Weights of a small GPT-style language model, trained from scratch on English Wikipedia: width 224, 4 heads of 64 (2 for keys and values).
MLP neurons of a small language model. Each row is named by its layer, matrix (down: output weights) and neuron, and shows model dimensions 16-111. Each number is 500 + 50 x the weight over its row's rms, rounded and kept within 0 to 999. Numbers have three digits each. A neuron's up and down rows have the sign that makes its largest values positive.
A block is one neuron, or neurons of one layer that tend to fire together. After each block is what it responds to, as a language model described it from the Wikipedia text at the highest values.

L11.down0:511519494471498474467538494454535514545502483610545546557496484542445506504505602564504440546518542503483506492401518491447567444597505479553468438545464566551404474580550371549560556454389429509441474590548525563574551567468463435529511534511447498556485497579541477444482489462418515643
L11.down7:550494551524482474499419467486505523499487522514379439462415506496469500591522459455505477498505513516447536389508480488553439536521452427471460425525610484539396485455459426526418485504493529493425442467502477538474480495507563479472450505518543450416523556541433442580569519510461543510
L11.down180:511465486518508538445452507488542549516403464410429549515467537524459472445510519484509506481488599563467511484439504482523535507487470577563603536562587604481496460472479464477509523520544524467457435504476470524383499469466534419513545483553471584533454468420497509547515547449544393524
L11.down232:544507465444431410529392476492477541544543453470459522568560563555471581462446500476550527511482579583456622551503488547461516518449528434460529501508477550526495438522458539468512552561540462572485512552437431541528539492441534595440489467517486655421544579446556477495459522493489521426
L11.down260:459568471494599483473500442555545457517467581507477556494442513524470492580427529523525518471524523521528510452478544511440488407459494533485495432496521505522481470564628614562518529531577482517509506506495430480549441453469483496523555564597465608471573515423550434492510453521514509479
L11.down325:529465533508532439473437486563462482544389497516567485453363619456491527519469578470563413470480468627598592465536549454495512424428532527481494451418428504467364559501434554499616503542499515600469467539474487473451602511575506517453471496519542578492489466521524530516465465493496418466
L11.down385:500520434541447490555471557495497466490483535422399438490468517479634432415480456417539499532567491546546541490531463481515437441487403553466486494495529470520540501484498500487470498480545554497457454569409427485489528491527504549418450486532470585469426522662466502581492483519521474542
L11.down455:504452546469521519548529572506387499531413588483492514495519542454567397375446402476367492412507367526542551602454534481476575525524486485448465490446416464541530451495484479503499503501521497445522368526501426561466448500470520550492516501484536619406499508497561408580488464519476585529
Responds to: Commas ending a complete main clause, often after a name, place or date, introducing an appositive or relative clause like where, who, but.

L11.down44:532500498543515465534474495559464526513419486529454507407491489572581572431542478499510508502504516510522482484474430587410474471488496427406579523412488582518522557433506477461490450576390547543438533489408445500495492522474574483538592424569387410539462484490571484525485446502583479486
L11.down52:541516507478511432545462569457528443479488362535543485506516521521484478466462515446441480490542425530536555422548464457513515561416483552408566524445479458461473510504435558406569560555430597546505516563440596502379573514534515500488530539407448416503512445596566563456503467549459454526
L11.down123:459500438480521502422515518506423512512492490432523444543467478527451480539574517537508497535507492487535542499518407430468477506554510431536559487453545609484445547447487454524511532458466498536508491586465484492537532558546452466540520565534471264569583455469491408534485463440441500443
L11.down220:457510449535566482481496509494537392520436453473558549416480513465570577450553531485466517546463637529546499467510464531462458537486388491500464526455574547503496504440576535477465453627525481496591465413455446558441417510512517488489519531512445633472478420503605595495521458563437466525
L11.down273:461575554600419477490446512487468564494462494446471487490422600549472557528534484511495426485478484437620499494488512428431539494364404518535477528487493510508539454492547543509520510444510525502461452428506425541614476511443455494522469477449603602455396445510454480502600566457473530572
L11.down373:466598423510486426426536524539598445417474477500499506588524443502411530483626492562498458491477544489535502535466425497569414507511502485415452496564529463496481515470399523484497562490425495539559538532485524494528471509541558538526536622556453428504493485463470483561537563541667486527
L11.down526:453541419532548533524433472484458391483418466609459491532566580495431491537502511544528548477487593423517504520513461574423553602561523551589607489438427516480481497611473419468465498482509491450593469462518488552519574503479485502417445467502505560527507445503435467539433469549591475457
L11.down533:563525413491543583513527459497519470465497519580495451472467606379519483527458414544525411441584533505489563627461574532484512505528496469565430476571432609490593507475526503583462445474446474458513508509544499606578577511503490485461507566467525465467451641446414479438545465453488604440
Responds to: Opening sub-word pieces of longer words, mostly ex-, in-, cont-, cons-, al-, as in ex|ecution, ex|change, cont|ribution, In|cumbent, often sentence-initial.

L9.down25:475486477537497550553592494396435487567487542414461474463557508529522520465489432513553443611570510473472513515446470533623615543493502486597596535406506486422419493461523441478376469578518577520577535410500415538535505476463603459499538507454432575558470535496522548536447477490503567567
L9.down153:439424505447452476537482591397484443541465477407573574475442509451506525515451512521492527464535520530424531529585405533403437508518470457494482581479531471472548530558494447433450506523443497411409518520505495506512427519519466582551532519512498453498467440471446460518502374536442532480
L9.down201:511540538515495495451560428477582541474405531494559550512481476438433516444491641435540541529518589549459650504587612532467561479456416492448393484507510501545509559475485543470487451534475530501545465458571532584492518582543492450457422465471477553499540484569504480449382535568458496492
L9.down246:478637471373478511542530454457517461589545490526508530521506546420530527453473535513535503513548480478573434555495544479489505438534485517592534522439439557474557626487445454556507516482499448473489509537570476514389543489439516492416527524517466522470421535501466585437515558567491486453
L9.down294:469465499476538534530594453511582512489526486493542547563478509485507478522392481512580445504505496528417524532531579424511562526430503489559503513441504487533477527637547438493521434586536569419461530503511526484534541494518443459458506510471492404490510446612548532503439554491491490478
L9.down353:525530486489546497457490495450456480491464483544581481519562417474486462534554513511554452530570437532443438504475502477479503458480407461518504471397451479490455456545469454523565474493430567516540508483509530408562451573528448532526554469508513434563525459668503387500448515512525468453
L9.down361:397537568521546513539508522462519554476377440553508512425555528540567352580491547507534528475484563480414476562450502553498508486401511402424521526567465421582469450600556479525422455533489506454562548536539428584538541547445495463491482467429487442387470490499516598457464524497470580571
L9.down531:522523475475482461503416530505513516584451550488581553449575549543573537602520431500545538477478495470490481536500494529482465564526553495460546508431464488529427429509491496590552553540544504403512545395480530472552457459436449460472471461432560533532395521625483441580419609526483506485
Responds to: Final piece of a multi-token country, US state or city name, such as Wiscons-in, Tunis-ia, Turk-ey, United States, plus hyphens inside compounds like T-34.

L9.down2:440507503497445438474479423543517457516522512581530516550484556472497499524510543583555483468519422601478487490446518478534537489494521465459487570555425606529451492486540493404495497407507588541592485505452514575550541503461416566464636570420459462597478562511518496555456486602493481528
L9.down34:464519493540491569430456554569550493518439374590409503607487468547464631502532433481490505522524526507499483584566560499451492537560518531417570569502487463528468579484385507548482475472392578529409543418447464588536568420527541569528465441522536494480512455471497481555516534550580561542
L9.down127:543542533484519481501492497461486505430496562534558570520499525537504487489487563531483516441529465524516476634592514470532499434580638487467448562556490526442516546438450502478452590426461566571552537589532529499544492476515492452476536481448489542522446514464468457487603541526521526460
L9.down188:468509518485500464410552525427477481493593454476565471624560563484474324471411440516522460488475476525516534431543515516501421499510479492494537416518488499504512450437508519488414468426441482475531442546358503461501508635522419538460485428587659409597492496518492545525397471412536574436
L9.down262:437421526554480520466455528497453548456489560481552517488550503446531505559473528526423503466526565552524463414373448525481512386433529460462487532502525602477597528425438460442455531568455519511508607505484530463484397402479499439517547549514401538453523514506494561447476567538519616437
L9.down268:496470514521516427517413546461474483444540509461624452501557409534539490518499511525436622443528480498505499477388531540471535452459502534563446440540577472549524484463449549494528508565534579613513545527547602559490541444619548509457621557528555393553461467444560482506507424573512538569
L9.down316:495547431500495507488538552500458539495526548574375510537500463576497510514580446440514467465423435546579513518514462469483477484491425518518494545526477551569503544501555535589520474379461500508378440390465494458477493505529539468407456570451387424459428494553529440446539456506500432504
L9.down382:440497526568481477447581563507497570529532544443535475469578427500423480456455469552495447483565534466477498465477483400522525544491457567468523498469559488587509560499486466494516538493425433478490513533560422549485457471544617506421476486474435305487581461503424476484504535513498516448
Responds to: Word-start pieces that open a longer word split into parts, especially "ex" (exit, exam, export) and "re", "res", "co", "c".

L9.down81:476466418492522463409496431487524547538528472467499530559492467528493507415493479515512553537465486585501500441560457502526539501568529514450433529495467462528500571468499443501581551490448596479535474609401457455616495524553542554473515444474502743508399571528522465565470499468547470449
L9.down134:527464399488522511463545461482555577526527531476507504550465459475385503468554575506462506476533571483480471512481497501417463557502464477492419491558437468505545494595491464468470510533416439524460504584599446524469580458534522521442531521556583711488493487474485419517492594516584395452
L9.down167:542491556418513445496567563553529578481492492515487525508473529505560484504474510481518538420479560463539555537524539548512460522417511474480460430476501525527488442529483427428484480494417579552588471425503515447412493467559424422511433531492457460545492506557532527499475453542579470541
L9.down199:473531539525516602511504479514599400463502584498432592490516520513407501524514400570532558499569502512478571556488554510406461516541482471485401525520513482505433497458520523513415552398420524533538550460385541497495446556427499464438538528454457462510540540386476454515441556533507571469
L9.down260:530477571530530637539519520545450607558394367510442513535479387459487533492453512612514585436525475495410567618487557505483518456440507589493519541468538458582481528474558486467543591524422528502526505600563520451447559474477523567526457479419506426463497519486494415450505507485546473502
L9.down406:487500526432522489528550493538534493586415549421510556496435441369460537479396427452544541485500472589511609452564652543485537509550496514383476483552434514507439526453522505532524560515475478553441466465532435579512450537467495524466442525444526550505435400499550471543520490601457592450
L9.down452:476510604492549492570545438490488486445527557507514553448495419518438494548475482431494597471552502520473598485543453480602485425530508614572471521474513644572432447515519541473463527482503534483551531555445453467487497546585445512467543475481492438486498525537526437502571486477553499495
L9.down515:455569523466491562418497412449579482626428471557500597478443463534629473530490479552421537468550469381430479516387496464568462495409465496502540421476475509527530584438549470532490461590449539483527478492440480425549545561553571518395557432551454503521481456431532524583440470534553560492
Responds to: Commas in running prose, strongest right after "and" that opens a parenthetical aside, as in "and, being" or "and, if accepted"; also appositive commas after names.

L9.down24:533551520438441469588486619393496490542516509466479461517434492514478549401536553529508590445545493482498532545400525638417447510436510564553466514389467520580421479535568490456566567571504459550423459488555491481454513412498553539496493498485420574564516545449518416522511469450500489469
L9.down33:507544544432539436485504416506551501519491482463501539460446519556501458570472539502493485544563519452492540505533510479407505531418522539567441454546496525407516546502565372549578420468518498493547493475567428446504470591453443468501473436406547497483415510393486498485513510339441383511
L9.down234:516539512519579479492418460524502440478471530483543498491549469542448571481411456404575476491428463457484552425578484536602547489433571464413551402399418495521467541550559443496504461487468537476555502580462472484563528421495590455359531545484538461561492546512491480446503595450428492480
L9.down284:580525463510503571433514479503501521534471536432427464471479507504485448512600514516507579502474489547478457543344576463467456515581500535497536565605457585560556485558457417428535513532465509440558463497470467430427446434391521473527484526439455457495556528389545509449502517559493491474
L9.down375:532477514521519557533510495396478454563538505457538481423550535485503405417496528432446549530476466512410458479513497518479559553541562469553468489567473522505501525480530466496448530500445484581582474585560515411481429456345500521548505553506459480539438452507537505465446512558447472552
L9.down431:514509464468549407366525445479436495469434519505478525548536524493501531546432560498490477476546405550567463473502531422558495426511530552541434428517539498525447609454385465433548562569470413438458587482515539519482478500503525474547563451466519478536488533499456539527571547497549522486
L9.down451:520511616420508548484583589471573506434433454553462441449496467505434481500423434462486557459540541490544579519486439498557526484568502491515476509564520421634444571462513484573454478531469492512499526590505525409518496521529523645441487515450412411497440533477538529542456546511601497467
L9.down537:372551517503479533584417532645512562584447510555505521580507460434627511521456533536472531489553477506490490492446474519499444516451570513451528479498518434511529463543569465514485432475493434489475493414503472508463478512500557511417576506498439511434512526426534472465524462505472517385
Responds to: Final pieces of abstract nouns, often derived from verbs, usually followed by of, to or in, such as assess-ment, fail-ure, intro-duction, study.

L5.down289:464501518597592439393539542512548594578484547532470446545382464498618454435495496501523496451474581568563541436435554566499433499556461463566499545531595493510526433436481509401450540489422487518498584465529500494525524468515465459517515523475412458469494479420472465472544432556535505451
Responds to: Second fragment of split words, mostly "re/Re" pieces or the piece after a capital R, as in R-eferences, R-eg-ular, re-volutionary, re-ason.

L11.down35:490522632555404454508440424612540541533507504421379493516590473464396491441470421422449491486496474528509517500470526469366487478446482509443460430545468460544465471525506441558597395499516531540500583542526521540450477453536475490537502493453497462537572503497482469567502480471489544504
L11.down148:517490482446530408501455554550465477564469443574474570568404474455506566546456504457597610539521481461485516493478507501526449489469460440559439481580427401546489417468503467530498587510449576525483519535487482547456489468496500389434539504503514527503492548542453465580565568478452533574
L11.down240:502493525464396482481468443496537536506490481573522442516446523592409499493529548552496497449448479579520442546374443537402503500485511497519448491532478462491523463534468522541480524439536465439495550436486578469527443491504555391517520492506543476560446539484445516493472484433468557465
L11.down289:560488323489474414547497471515409549511514454462444521491531507524503456503571465439460484570474507419550521450575427474422431462585466519490496593535415487453444509494397479480491482451414541612455493472442496558512508453473459500503459474523455491612445497394586486538472529493484440465
L11.down384:408461464542540513563484443572456505425501537581502506527490564502473479449503562546454465438527461624538485529575482469410464493505417461534453477529385593411529522560474462601452406517419468441537555496406515477558545439454475462497509464485499465428496545617532393465498440508470458463
L11.down402:475481509472518533499507495502643509433492478474514478483481513527542355462437621428490455529537617522567484407494537433496426548498521499510520480445614402417473507506503500506422526450544492406434483488446426544462533476539477437527546480477577492499458544575541495559543500456475553499
L11.down434:432561418526521524463510524528462500531436521540476558525535533509606468519468439411571531504539502498540434554517468440429370585564559502597577480543420522509557493484472344488467468475547444415517516503508464477474497569495518443486601501577510412464511491476475538473446433489574369470
L11.down496:490465543484490483507468578548485489563439469610581501485526595496570538528579538513579595578543501418475398538594496498552503488523431541516439507502529578587447515477456471483466502450456493444459490461603467514431405454530544560540491467550465442518424470485527544486487550541471452499
Responds to: Hyphens and other joining tokens inside multi-part names and compounds, such as Haut-Katanga, Sainte-Victoire, Eva-01 and bare-knuckle, plus occasional spaces or word starts before a continuation.

L9.down103:456451481529568551532587545439453524482492545488455474507472538467494434458514476536516489427484507500427584470475509520517528539491654464482542516516417522515512479530520519581523452585452464509516417411528481354461518507446449461475601453434565504569541488589579469487421427469522472544
L9.down173:459495416563406488606494549472491499513499490524527501451465502494499503508540488598405474489494559458526516428478581535472502464551531419599407567588386455662557594538500613526534520463508427518466525516625479507415489496442545497562405527533495373489533521447400529557494507468538447535
L9.down209:475487487547497496518458406464493418518518559573447512490492520490566437405433479546557558475467405437458502482477535516608556547440497443414549566415536525569562513484499450527577472520470570572509501525426513530518483472538471545459524469500444560477486497465444525506601557586503497437
L9.down223:553465559503574461504468438489502512527520517367458550477516538474465594446434578533421465582456538528440538497479468502406465468457518444467640537559476527508512530566537456378581507459430448498500509559413516493470417506505626549485535457520454510558606470445422473561529468568484597390
L9.down354:444525421420481453476463499597391561456499523473557477491494412473533506502424413518477531483397594437433467511528599454438451503529494462494555507520527397555529461547431395512449504623523507453605592539542490454460375522415541473518528472547528447511495485537485549503537380489451495536
L9.down518:442577538497470427515420545485548429495538498438468598401513562392484500507492398551496505481490468499556508496521527508489520525566524452499602468408505469557533513401542544594500449492547498462549548573462433475510633485474540445410520524456517452519532483500545533570590393548556382536
L9.down552:574515476543489582649502510457488541501524547467509544462446491534513507457452449603464461463623499481445527477452541459573666487598563387568596484504421478411492501580523390521534569458505562462537469542490419488515582522452559439458571537384424581495440483501523477451525524563432455537
L9.down566:402493463459583464491506435479491532528469470452366444602559478506488467517508581470454492468481495476478523431443555552555515496437515617400489531483478484528557559609506410482524526505520521460508508508490522446462474493448478469434507565470456480506459486476508404541496451517523494449
Responds to: Unit, coordinate or direction tokens directly after a number, such as mph, ″N, ft, °C, "south" in "45 miles south", also months after day numbers.

L11.down163:425567557469414474496489480535504449484452527567461497437421544505439521462480549489518455484544460505523455445506490459462420466430602375450467425506512496590537536556482472548522486448559530447606462574453511479510435479457505548530510510493541556476529618471426541469541453509545427420
L11.down204:546374371497506547500474481472495513587545463449522559402508480506508574497465491622505459463534499453516477596548428521477491604558482432538540420500588438510528539541487541602450518512502540490534572422586423533589460446516461472505541500538493628434508613490556580533507507570479585485
L11.down292:420510553584412505507596522514560447578532493503449471480467551537498502484516492499476430508490591487547491554512483559499564503516479518503461419416498524429462589344476544475415528492596441568599561425622451482490478518485500525373548510542524626495563591471525467499510534477472539450
L11.down326:529534513462477519475521454488410541504505435454430496478545466514539486568435438546491445477515505579488484522571526508491405556411627491573471463559521524541511408492570474470477519533547490503488480520439435506494507455457543479506467526415456577472539514477492569489477491494502496434
L11.down377:486448484512495428555376448442457520517370499468432586385450509536529516603533465503513532485557530540498475490430556572551522576425441472429490420493514466561574509548526532472527585507521513442450475494509474500505499536492596545544512511527506488526559520505507398460557489455459524503
L11.down405:563512513468502471441594510457482506434465500458474498528500446462506453418499392566527453510595471538379425514537496571502474440545467461479426541534511433518536501533495529512489564531491564590480511487401610489485538497520496462494510505583411588408461443543444469466510450540539515524
L11.down462:389476549559598505502597428540475492536567520519431537481534414536400464495555605514412526463488534478505451523491593531561515612486525574480441504475574486600451467443557536541482490506439489491525525464524508542491495511536466452499465484489484400442489574413579478486543495446465571486
L11.down552:559460373525578448506499568472537454503568448389461449542489500500479487529532456520400458464584420493499445560539446519513571479480481475536513478533463528584491436415432417517455538496482535559568583542494527485497526411585493493496484409504425672568525515418540409535469473469493525577
Responds to: Final piece of abstract nouns that take a complement, usually just before of, to or with, e.g. influ-ence, superv-ision, poss-ibility, cont-act.

L5.down84:415529503568478485567552492488412488457552507485386524530559505517428469512376420530544528479481485527578422517498467615559474559516486429508533401434615512473523485524441518526551444490454511507554487550480486527506602572513522528476513482431432629474582506488500493525590616543563557492
Responds to: Final token completing a place or country name, usually just before a comma, pipe, or period, such as New York, Roman-ia, Slovenia, Ber-lin; more weakly, ends of dates and other noun phrases.

L11.down88:538447551465536415535476463510532454492477570537494552534446507497518542353456510489543459479477476477423523514518527467565493485476450510551506577460552447516530509500523525483473507490438538449443532569462470537510561548444577457426414495432374498544460494514443536512482576480597634516
L11.down93:466519491512565477463483478644441535444459453511413464529491504575559499580491571444530506500451449464439438609427467509509518429435473479491426469519465476533440492459488385520461527456521462558533565495499440485570585501423473535514563504444474502489412471590389485573511488483456561535
L11.down308:520479495610514522493499437564544445448437464456497407448443547607536423477543504473459361561469450489517466540468501515449605608463493446493527580477428422450523546545501399516553547504434485502569527551458514487539482541479526585441477453486536390540483553504514531563513503529479466575
L11.down448:448614428529431541583479555491526463473545459549549526404497450443480498429498508556470542536528510436423472435545537480472556510572459533502444484559609526495486583443477469573557482489484471465473489383505515473470443538468428519508554568493461559493538463476500623515504494518589404490
L11.down537:502561406519481466529479523564544453519457492526503527529562443517532356548541461500490479548466446520453529482485425610447593532472439556482398427509497477506432527483459548481429521432458547554513541549449541475633482442391554464447563431466456433521537468519562570538496502532541508536
L11.down566:490459535541530599547495533444458532467552501492539537505466590517539481498418501540456511575527366509421506466503524556482502520525472492530485454492470437580428455426472432450500522365500493514391493491442600511468552543412495475517476487567493451557506527477419561584524486456480548441
L11.down567:482428470477498388485474488519552570589460514415549536571497458444510485535425516536510495515508390452449518494553528566484455467434511487504537517487588499546519527452410467472586460494520507398512505448624431469424505555481464543442575517549466472510416450562390460511442504540405558539
L11.down570:435542479499548501556522558496611502491508540415489504441485591598623487549501506609483457528434491512554510482508527471441488529464424457482585479406522539527507530451466537495541568515547444499550524524479532471501566422445488512503465480520534418407355607520470460551498482506585510368
Responds to: Word-initial letter pieces, mostly W (also Gu, V, w), that begin a split-up surname or place name, e.g. Wachner, Wang, Württemberg.

L5.down137:561567554520599524465539471494538561541445586512527426481432533616564525520491542501532487516506595506441475451487388490526561483494550509492522598461427534479483495507492535571498474526520419452509513490407533441511484553453501672436475549503448414532529557469478536405479562468492603520
Responds to: Mid-name tokens in formal organization names, mostly "of"/"for" after Institute, School, Museum, plus suffixes like "-ical" in Historical Society.

L5.down55:541588490470539501522515542477446547513464483544490588472502507554579505469564542491489591502468515437495479475493504547475531559443543413456488555481444525417489419560512528490641441581528462434569533502521406510476506553518513469510495469500470332510493503528386421571517491492541406588
Responds to: Final subword pieces that complete a word split into several tokens, across varied prose, as in esc-ort, freed-om, author-ity, discover-y.

L11.down27:444487578525535469414495498526570566483423507540444555539496473458499585593562515492469549479541525501557502496553399567510441435550576511559524413435497463434509499483513449448579581603539468433468593562480501474396449508511515481521495515558467437492478597500477546452603522498548464596
L11.down158:547489504378528448443436544471590514451591439618517465528426472478517416495547621436473471487485553435497446432501498556524436394483388509555521488595443525483558498542546484472542492583520533508431521479518474501495571540536561527488533519512613407518571414546541582473508545557506532557
L11.down210:390541433574621497489444516499519482578580516493538493455548508457462521509496510530531420523493495465529455519480394559459532479505441550504462441485468536513324551510502563402462558586497517512473577515456496480477452531484461525491551458468449574508494503510506470410559528557532524446
L11.down218:452540532557484565535514544436429447482532566496541587565468553486547487441539468505507482467445491447569535537443510522454569568420403406462544519440461550463481618509459429424641490538491472496492604557439521556461488430428476473540478476550500511528452445547554460557585522582423551437
L11.down341:513494547597509468483503454393472515423423510492579569466446463474511462448448583483487483469523522445416480511519496463527538557553416503469490524479412560571479454429500469415532536432470524571541519524527425432534533516456525474529549517498516527456440497422519513460505587500508472458
L11.down342:575422481536583538506553461490579460480507442434628498467541518416575559548564412486574449469551532509429539525421496544498510514459432592565528496624508482476538459487449499549489484582542456487457571482492455454563529435471524517556481474538509401456464532554579546370604501510496545464
L11.down430:412478472566475542508519465546523501445602499447494524556492521505486554561496567468428435446484550549576414531489465595602536528471530511489524562475521486466627557471480404530540574546429475446444414527475522532546455461494503502537476491562559470490451474516462455412637538504540555485
L11.down569:471543467475521549496454465457503494455509497569420452553547434550505500499543479467505604526555542445518502520541491437405512498473637525502481474525436496454534437463498445495570437510521505563506502549483554527496410538383540403509503544424526470536507490477539477517552538477398478519
Responds to: First or middle word-piece of a surname after a given name, in tables, cast lists and citations, e.g. We(iers), Brook(s), Arm(strong).

L5.down10:478495498631508528577421562536476603533448465541443555486473541504564502507500442402511587576484527472480517498491545532530573408508494522444432581489542530541531438482539536519517465548426465469409533474440541536470649607423436480453522495508537469474474405351484538490589487504508472539
Responds to: Short word pieces right after a word's first letter or inside a word still being spelled out, e.g. Wh-il-st, S-ep, S-c-ottish, a-f-raid, plus word-opening pieces w(innings), con(cludes).

L9.down138:538433435511485462607441504513528516458479565479462528422489483466488434460560467479526529565516583598591530515452480450398460488503571559570479562491558465593538478471524558621477388398369626564426450467523598410482471521494502508453553568508513525483406479532544542536489525511526592501
L9.down175:554495393498509528535547590529524493454465549531530428436463445563489517551447453481476487584534473484549566489542479572375497483464599520485438469506489442479562536541496454600409569605521468495525598511560405435511405505487452511493539527460477489550515565450388453500510568570614487447
L9.down285:530504516530438443520489525501538482533466375583517459523483470611514456523570497563472511456465462562538571506485567514504503474484472481567553552409375523582503534528475552507497558589557497500565465592594533464421499512443505477521515596439497449525444441512479464547521536565502385502
L9.down297:539509479585591457405517501487462500483613542559571511445448501559508464482534489544383488546523437513507509516543441472436510514590508515544463492425504568538477578508465533528447511520451599580439527543395478538439441527510519480506541524535514428584516581567469462501461503512439560565
L9.down386:382562520465600469568619413470495549503510535549530529559502500391567543524510526481470406532581538545498504564496463463582472601450438479505525491531398426508459550524566448517546532469583476464444472430537482554533544486560505562534568527505512510487460580566416420513533550473582574470
L9.down460:454480521518421385500524561563458529569494572467443421541514512513530446613482506455546524532402507513499485552514473523521552370592552531540505548513442515478441456488466527519511498468425448434549403479535490439439431453460492558525447469394496514617521495491462521504518478516531567490
L9.down495:526524522561584432541454520438505519508450534588484511508407553474451476562463458507499533483572503523572475583489407460465601463536507428495421566507551523495507556446554519470547587465400425504457643484371502517491520570570513475487541420411565458552527488535404539464531548539569554568
L9.down563:588476466464484462553370576521476352474515410543521459585478512494543444560547547463484459583511484558513477476449526522493478454464522475537499506505484477491544412558545432489539511450431556573440554432457447517506616497478505477397581538558528510413453550538557518507501558523434577442
Responds to: Short opening fragments of words split by the tokenizer, mostly w or W, that begin ordinary words mid-sentence, e.g. w in wounded, wanted, winters.

L9.down30:526497620513456625523480559489514473503490516546482476546527497482479505482406596492461499436432479466565511556481498512486490475552502467515584494606499449495550461499524541571465502460486449507546477503452424556496502630478529568428431511492490486492514484505513514487621530486591559380
L9.down38:538555556553571436371488472652472506502490548488582549444502535465466482565514546479417582506518533425486561486508494483526489488479406457511544471467502494547502555536554586415456450572477492455552451553492573525591473499501377487559516615452528670554496478381440486439476444507471487577
L9.down73:503568514435611491540486546540561368496529529498494523512479500598424506525461573596474507471482516484581478600549415520514458524463488523497555350547501518435512559567563529467529526368529432491593538483524390536579530449461541516459529453526573563581474513434458495474589480377479465484
L9.down261:543569486440527546493505495433474451530494541514472565403447497460535487455483550548519515432546465581550566446501485510437554532421343533537501432503583557451480516515488539535494542627504526419498472508488514512521532516505537456561482454470437608514492555501604350519462474521548544519
L9.down278:551548543453506514424562495584492555579485460588506460489434426454471482502398435559515488487544443518475497530425464554449498491502449480595579538534370398445456502425556466469427429464530461630500485501453549540482542595473493584469575465482493512507484495488534419593470471505556510623
L9.down441:472422474493464519470560455453468596509476430502558470412568477536531489337500544521522545516497489514488452470522572501502503480473413571542533494563495528465510575442500596355468390452507443591460494441474564530471465551465535434462453603381492492561510477491503564503527498453487439463
L9.down458:448493583541495501518617390496477482481540507497505487459564486531511580564468525488495553462476468457453515543561470500389531640493476544526556399528554522531403534515428480477503443561429490517549452483429537468482504410509445517580496498450520483533542525519437413479545444487433525503
L9.down473:546506508444613503547509440485579468445623551419487511535508472550500464548565509508424496548444499491523510501395510486598535502481437534478534523406461544507455492445475460428520452493592545546471451397600509535551474522532588517514459525551464688446555546504512477459472525500540584491
Responds to: Inner word pieces of personal surnames, mostly Spanish ones (Rodríg-ue-z, Váz-que-z, Fern-á-ndez), plus " of" and " and" inside multiword proper names.

L5.down498:556395501444541523526511451518571515452481461486535476552433525500581489485532527507451412447563443541504519540419560448516486453472444612547543452509479498562506557459486464501454515503472458509509498587474452473603526417453475542531437540575563481466511471577519400530387490468506441470
Responds to: Completing pieces of split words (phys→ical, le→tt, en→ough, int→ended), and colons, commas or brackets that introduce a list or explanation (children:, sons:).